{
  "n_layer": 13,
  "d_model": 224,
  "n_head": 4,
  "n_kv_head": 1,
  "head_dim": 64,
  "d_mlp": 576,
  "vocab_size": 5719,
  "activation": "swiglu",
  "norm": "rmsnorm",
  "norm_place": "pre",
  "norm_eps": 1e-05,
  "positions": "rope",
  "rope_base": 100000.0,
  "rope_fraction": 1.0,
  "qk_norm": false,
  "attn_scale": 0.125,
  "bias": "none",
  "tie_embeddings": false,
  "parallel_block": false,
  "init": "normal",
  "init_std_qkv": 0.0374,
  "init_std_o": 0.0,
  "init_std_up": 0.0374,
  "init_std_down": 0.0,
  "optimizer": "adam_atan2",
  "lr": 0.00105,
  "beta1": 0.9,
  "beta2": 0.99,
  "weight_decay": 0.31,
  "lr_head": 0.00626,
  "grad_clip": 0.5,
  "warmup_steps": 344,
  "schedule": "wsd",
  "decay_fraction": 0.76,
  "decay_shape": "linear",
  "final_lr_fraction": 0.0,
  "batch_tokens": 32768,
  "seq_len": 1024,
  "doc_mask": false,
  "train_tokens": 157000000,
  "steps": 4792,
  "dataset": "wikipedia_en"
}
MLP neurons of a small language model. Each row is named by its layer, matrix (gate and up: input weights; down: output weights) and neuron, and shows model dimensions 32-127. Each number is 50 + 10 x the weight over its row's rms, rounded and kept within 0 to 99. A neuron's up and down rows have the sign that makes its largest values positive.
Before each neuron's rows, "fires on" lists the tokens most often at its 100 highest values on Wikipedia text that the model never trained on; "fires before" lists the tokens most often just after its 100 highest values on Wikipedia text that the model never trained on.

fires on: " May", " April", " July", " September", " August", " February"
fires before: " "
L9.gate472:59 63 39 37 69 59 54 56 49 44 48 54 54 54 55 58 47 53 54 39 67 48 42 37 62 46 55 68 48 57 72 55 50 52 42 24 48 55 45 52 52 66 64 59 66 50 47 44 41 66 39 50 48 29 57 31 56 62 27 40 70 38 45 55 45 53 52 60 47 53 45 39 43 60 58 46 43 55 52 66 53 53 54 47 61 55 60 51 43 47 51 46 45 42 43 51
L9.up472:42 45 43 34 36 52 38 40 38 52 50 46 46 41 60 56 44 48 51 57 42 62 51 33 61 33 28 53 48 36 48 47 37 53 67 44 54 50 48 34 45 53 62 53 58 52 53 53 58 36 47 43 60 33 48 54 35 37 47 56 43 56 59 58 59 44 54 49 37 57 42 63 53 57 53 38 35 30 43 46 54 64 34 47 66 36 23 53 53 48 41 34 55 65 63 65
L9.down472:57 66 54 52 66 42 36 51 65 53 53 58 56 53 47 50 41 61 48 48 52 41 41 45 51 49 34 90 51 51 41 51 59 45 43 28 39 52 59 44 38 49 52 51 41 52 57 50 49 39 62 29 58 35 30 60 53 42 46 45 58 58 51 35 56 44 51 59 53 72 51 37 50 56 32 35 47 51 53 56 53 56 49 47 48 48 62 58 44 52 68 49 32 47 51 24

fires on: " used", " said", " required", " allowed", " wanted"
fires before: " to", " that", " in", " for", " the"
L2.gate169:48 58 54 56 30 67 54 44 65 43 60 33 56 30 48 41 49 60 55 40 64 58 65 61 55 53 46 44 58 58 50 44 54 52 39 59 57 57 38 55 71 38 43 53 60 27 53 45 73 33 55 39 56 41 47 61 58 52 45 39 64 49 60 40 40 43 39 55 50 54 46 46 37 47 58 42 39 55 58 50 57 53 46 54 44 34 55 54 42 50 35 49 57 56 54 56
L2.up169:57 69 48 57 20 51 57 56 56 49 51 35 60 32 52 57 50 39 47 56 52 64 51 68 43 65 45 38 63 61 51 41 46 61 34 56 63 41 29 40 62 40 47 54 46 35 48 39 69 30 54 48 55 47 46 46 49 47 61 56 47 61 58 53 39 46 59 35 41 45 53 39 55 39 50 35 47 43 69 49 58 48 37 51 36 22 57 49 52 42 45 48 57 40 65 55
L2.down169:50 54 59 43 38 41 47 60 48 44 52 44 47 45 44 56 51 35 32 53 45 56 58 56 47 55 45 00 61 46 55 42 42 64 51 67 44 48 43 54 45 65 66 63 46 34 52 30 61 47 55 49 45 61 51 46 47 57 54 63 51 50 49 61 44 52 48 46 44 47 47 31 48 31 42 48 40 43 57 44 40 39 37 55 31 44 49 51 53 42 51 43 46 36 65 38

fires on: " |", ";", "ust", " "
fires before: " ", " |", "ain"
L9.gate567:34 51 51 53 54 51 52 61 52 55 49 59 41 65 73 44 37 72 64 56 47 57 52 47 51 37 50 62 47 53 41 42 73 59 53 51 57 53 68 45 43 41 54 43 50 56 56 56 57 40 47 47 65 56 66 42 60 39 48 52 27 38 58 37 50 62 56 66 47 42 54 58 37 58 57 64 35 43 37 51 52 66 67 35 60 54 71 60 58 59 43 53 49 26 52 51
L9.up567:51 45 59 36 52 36 45 52 50 31 43 41 52 32 58 50 58 26 42 45 52 50 42 59 54 66 52 50 54 41 66 44 43 57 48 54 54 60 60 36 55 59 54 50 54 35 46 50 52 44 47 55 36 71 35 55 56 37 54 50 43 41 63 37 35 50 47 45 47 42 54 42 59 44 61 43 51 17 41 40 47 31 69 41 70 47 56 55 48 52 48 42 54 34 46 55
L9.down567:56 64 45 49 43 36 71 45 45 39 57 59 54 47 32 69 43 48 50 50 51 45 46 37 38 41 48 73 50 32 42 51 53 40 40 53 45 41 49 55 65 48 54 68 58 39 74 57 58 52 62 61 61 38 65 34 34 34 44 50 40 42 47 34 57 50 36 64 56 44 49 45 45 57 29 58 50 45 53 49 34 58 52 36 48 60 40 43 49 59 57 52 32 48 51 54

fires on: " hold", " Votes", " Candidate", " called", " DF", " Rank"
fires before: " |", " |\n", "ed", ":", " the"
L2.gate86:68 60 58 60 56 45 41 52 52 53 52 56 64 48 54 38 47 61 48 50 44 51 45 43 55 60 43 52 49 59 53 43 59 59 29 55 35 62 58 47 46 49 70 66 40 41 46 51 59 67 53 65 48 62 52 45 62 43 48 60 45 52 11 43 42 49 50 61 36 46 45 30 52 48 60 59 60 35 41 51 48 29 45 35 47 54 38 54 41 27 39 50 46 56 43 48
L2.up86:62 49 53 55 63 37 53 52 52 44 40 42 55 41 51 42 50 46 61 40 48 56 37 61 56 58 61 46 50 69 61 47 54 64 24 46 45 53 44 51 59 51 66 65 42 44 25 57 36 42 48 58 45 64 39 61 53 46 44 46 40 56 38 63 48 44 52 37 42 40 51 48 35 50 66 57 40 45 61 50 45 34 67 48 47 38 36 49 53 45 56 41 44 43 34 75
L2.down86:54 35 43 38 48 56 42 48 50 66 55 71 52 57 63 60 47 64 57 43 36 57 57 48 51 37 44 28 65 45 55 68 53 53 47 51 37 51 60 62 42 49 65 58 59 45 63 51 57 51 77 58 59 60 65 55 39 54 42 60 38 57 36 47 50 38 56 54 55 59 54 54 57 48 42 61 30 46 44 47 59 36 41 33 45 58 45 46 51 50 52 59 43 57 53 23

fires on: " used", " released", " built", " published", " owned", " performed"
fires before: " in", " by", " to", " as", " on", "."
L10.gate208:59 47 41 49 45 40 58 47 59 38 39 48 43 46 55 51 76 46 39 47 44 49 54 51 68 55 53 43 36 37 60 50 53 47 53 38 36 49 50 48 54 69 37 52 68 24 48 68 67 39 50 52 68 54 53 46 41 42 23 70 37 48 52 45 60 46 48 38 40 48 43 61 35 54 47 45 57 53 40 52 42 51 51 65 57 44 45 34 43 54 47 42 51 54 49 54
L10.up208:52 53 50 76 51 47 61 57 48 50 45 46 49 46 40 57 35 44 52 44 68 44 64 38 49 42 61 53 57 37 56 47 40 57 46 53 51 62 46 40 47 52 45 39 67 61 55 40 39 65 51 52 46 47 49 60 54 42 40 58 49 50 55 79 39 41 40 46 38 59 58 37 39 35 68 58 51 46 56 51 58 64 46 61 57 52 50 57 63 55 57 76 40 51 50 33
L10.down208:48 47 39 50 69 38 64 44 51 33 49 33 52 50 50 23 43 44 38 52 52 52 60 36 46 40 51 32 52 50 46 47 51 56 46 48 50 48 47 70 50 65 44 38 34 72 47 53 43 44 62 66 42 57 41 50 52 43 38 54 51 59 44 55 68 58 43 54 49 57 66 65 47 45 50 43 38 58 45 48 52 42 41 70 61 53 68 46 64 51 50 39 45 46 46 39

fires on: " early", " January", " late", " February", " September", " According"
fires before: " ", " to"
L2.gate46:39 40 53 39 41 56 44 58 49 46 64 49 47 57 61 43 50 45 62 61 61 23 47 36 42 37 43 52 52 48 36 50 42 45 64 51 58 52 42 53 43 54 51 34 49 55 47 51 41 52 51 49 40 45 53 72 47 44 46 50 56 76 50 75 44 52 63 58 40 58 42 57 54 42 35 45 56 34 54 41 38 51 51 55 44 42 48 56 62 41 58 41 52 72 67 68
L2.up46:39 50 54 62 41 55 49 71 56 58 64 49 57 28 50 53 43 46 37 68 50 60 46 61 41 55 35 56 44 30 53 58 36 28 45 55 60 57 44 68 50 53 55 57 63 56 50 41 45 51 55 57 45 49 48 57 49 44 50 65 36 50 72 75 81 34 51 39 43 35 50 39 37 55 53 38 56 51 39 39 43 37 38 45 56 62 39 76 60 36 42 61 52 43 60 57
L2.down46:37 48 46 65 59 47 50 54 71 54 37 38 51 24 64 49 48 39 31 59 31 75 60 35 40 50 29 61 44 36 43 57 45 49 46 44 47 54 62 52 47 61 68 67 58 46 58 39 29 35 67 59 44 40 42 65 45 27 62 57 40 43 54 56 45 44 42 56 48 36 48 55 56 46 43 26 52 50 53 38 37 44 44 38 52 46 46 64 52 67 47 65 72 45 48 55

fires on: " k", " August", " July", "ka", " tem"
fires before: " ", "il", "H", "h", "ind"
L2.gate339:52 60 47 67 54 54 48 51 62 45 57 40 51 47 53 38 45 64 42 34 48 52 58 66 45 46 52 48 48 50 54 59 31 54 67 45 48 64 20 40 54 51 53 45 48 53 61 61 45 62 47 52 39 54 32 31 45 49 70 48 48 44 23 47 46 56 52 54 55 56 50 42 55 49 60 62 41 44 53 40 56 61 59 50 50 67 48 40 40 63 49 37 55 64 44 41
L2.up339:52 64 47 63 46 54 40 51 50 33 59 40 43 41 39 30 48 51 49 35 58 62 55 64 34 41 49 51 55 55 52 49 39 40 68 39 52 55 33 48 63 40 51 26 44 49 54 53 38 64 55 49 32 45 54 40 37 57 72 46 50 46 45 53 41 68 46 46 53 65 65 55 64 41 62 52 44 38 50 43 47 56 50 44 50 60 33 48 43 63 42 32 62 58 40 50
L2.down339:37 45 39 65 58 50 45 54 48 35 34 55 62 46 55 35 40 46 49 45 46 36 51 62 59 39 55 27 58 37 61 60 46 46 52 51 45 61 36 55 45 61 55 68 59 40 59 56 57 45 61 45 63 39 45 50 38 33 41 50 62 43 36 47 69 60 58 51 44 53 45 53 47 48 43 47 50 60 60 49 60 48 57 62 48 42 50 57 37 61 65 54 52 37 40 51

fires on: " season", "Z", " MF"
fires before: " |", "E", ",", ".", ")"
L2.gate210:34 65 26 51 40 39 42 65 47 42 54 40 53 54 37 47 43 56 47 78 47 61 47 62 34 33 46 51 42 62 57 57 51 58 68 39 64 48 46 59 51 40 62 45 46 45 45 78 63 64 55 39 40 46 49 48 67 63 42 43 50 39 55 38 50 56 38 43 57 53 56 46 37 61 44 47 53 50 62 64 41 37 55 40 42 47 45 52 57 65 61 56 49 65 50 47
L2.up210:45 54 35 55 42 52 49 66 54 59 57 48 51 40 45 55 39 53 32 61 52 36 39 68 42 50 33 47 64 55 51 49 59 49 54 47 52 60 56 55 39 39 57 46 45 42 44 58 58 47 76 53 44 66 38 49 64 58 49 41 34 37 45 46 46 52 55 50 56 57 51 36 43 61 39 42 46 51 63 48 69 33 61 48 49 45 61 56 44 48 76 53 51 52 33 42
L2.down210:62 34 59 49 46 43 54 41 45 54 49 73 47 42 34 54 53 62 34 38 45 32 52 56 60 62 31 30 53 31 42 45 55 54 48 59 48 53 67 52 42 59 45 44 54 51 47 46 62 39 45 46 44 68 39 44 46 61 61 55 28 44 49 66 51 56 71 52 43 59 51 37 48 55 45 44 39 69 47 50 73 41 64 45 54 46 63 59 44 45 54 40 39 29 25 42

fires on: " |", ")", " —", " Apps"
fires before: " ", " |", " —", " -", " aff", " re"
L6.gate329:51 52 47 62 59 42 45 42 37 66 56 44 41 59 58 50 67 71 48 57 39 49 56 39 62 58 64 44 43 41 56 74 51 46 42 43 44 39 41 46 46 35 36 60 42 53 67 52 48 56 45 45 70 54 45 39 47 51 52 66 51 59 35 48 67 44 34 49 71 56 40 45 46 49 48 54 26 52 43 46 53 59 53 52 41 34 51 55 50 61 48 47 47 69 42 48
L6.up329:46 55 41 28 42 68 49 53 31 51 40 63 52 60 55 51 55 41 40 48 54 58 44 48 47 65 55 51 33 64 56 44 46 42 50 52 49 54 47 50 39 59 67 50 44 50 61 48 58 37 69 59 42 62 45 51 58 64 61 53 24 53 49 63 36 58 42 59 50 53 54 69 62 47 27 49 47 47 58 44 62 57 54 43 52 54 47 59 29 45 39 50 69 64 47 50
L6.down329:49 47 49 69 50 40 36 37 39 53 50 41 60 42 35 28 51 51 38 48 43 47 55 42 56 66 43 83 62 53 37 54 50 56 48 39 33 47 54 48 59 44 42 44 54 68 47 60 50 65 65 59 35 38 48 32 60 55 50 56 45 61 50 55 53 54 48 43 41 54 36 61 39 33 54 47 50 58 55 51 52 61 48 62 63 38 50 37 53 62 65 35 33 48 53 73

fires on: " known", " such", " used", "aught"
fires before: " as", " for", " a", " in"
L6.gate35:35 54 42 56 55 48 56 64 36 43 52 44 42 54 56 56 69 52 54 55 44 66 66 59 61 57 49 66 48 46 44 53 44 38 40 57 54 40 42 43 54 58 45 34 63 39 55 53 52 52 39 53 21 39 58 44 49 65 56 59 38 57 35 52 56 62 34 59 54 39 45 51 57 59 48 42 57 30 68 51 60 73 48 54 33 41 43 35 46 50 56 54 56 52 43 61
L6.up35:43 47 50 47 50 56 71 63 51 55 60 49 53 43 53 47 62 28 29 49 55 71 75 73 55 71 37 55 48 31 46 45 38 47 40 62 49 57 47 31 44 66 58 42 53 49 53 39 48 57 49 50 40 46 69 39 39 69 60 75 41 58 37 64 48 46 48 59 49 42 50 67 66 54 38 40 56 34 58 40 58 60 41 56 38 58 48 34 44 48 52 58 53 51 49 56
L6.down35:55 54 41 54 50 53 62 45 55 59 55 41 55 26 38 57 62 44 44 46 39 54 55 45 55 65 47 00 62 39 46 48 44 55 54 62 41 45 50 51 41 49 65 53 48 45 53 46 51 42 60 54 37 60 53 49 53 54 50 58 56 60 43 60 38 49 56 50 41 37 42 34 52 35 42 40 35 44 59 43 48 36 65 60 38 51 49 39 38 48 54 46 69 41 72 54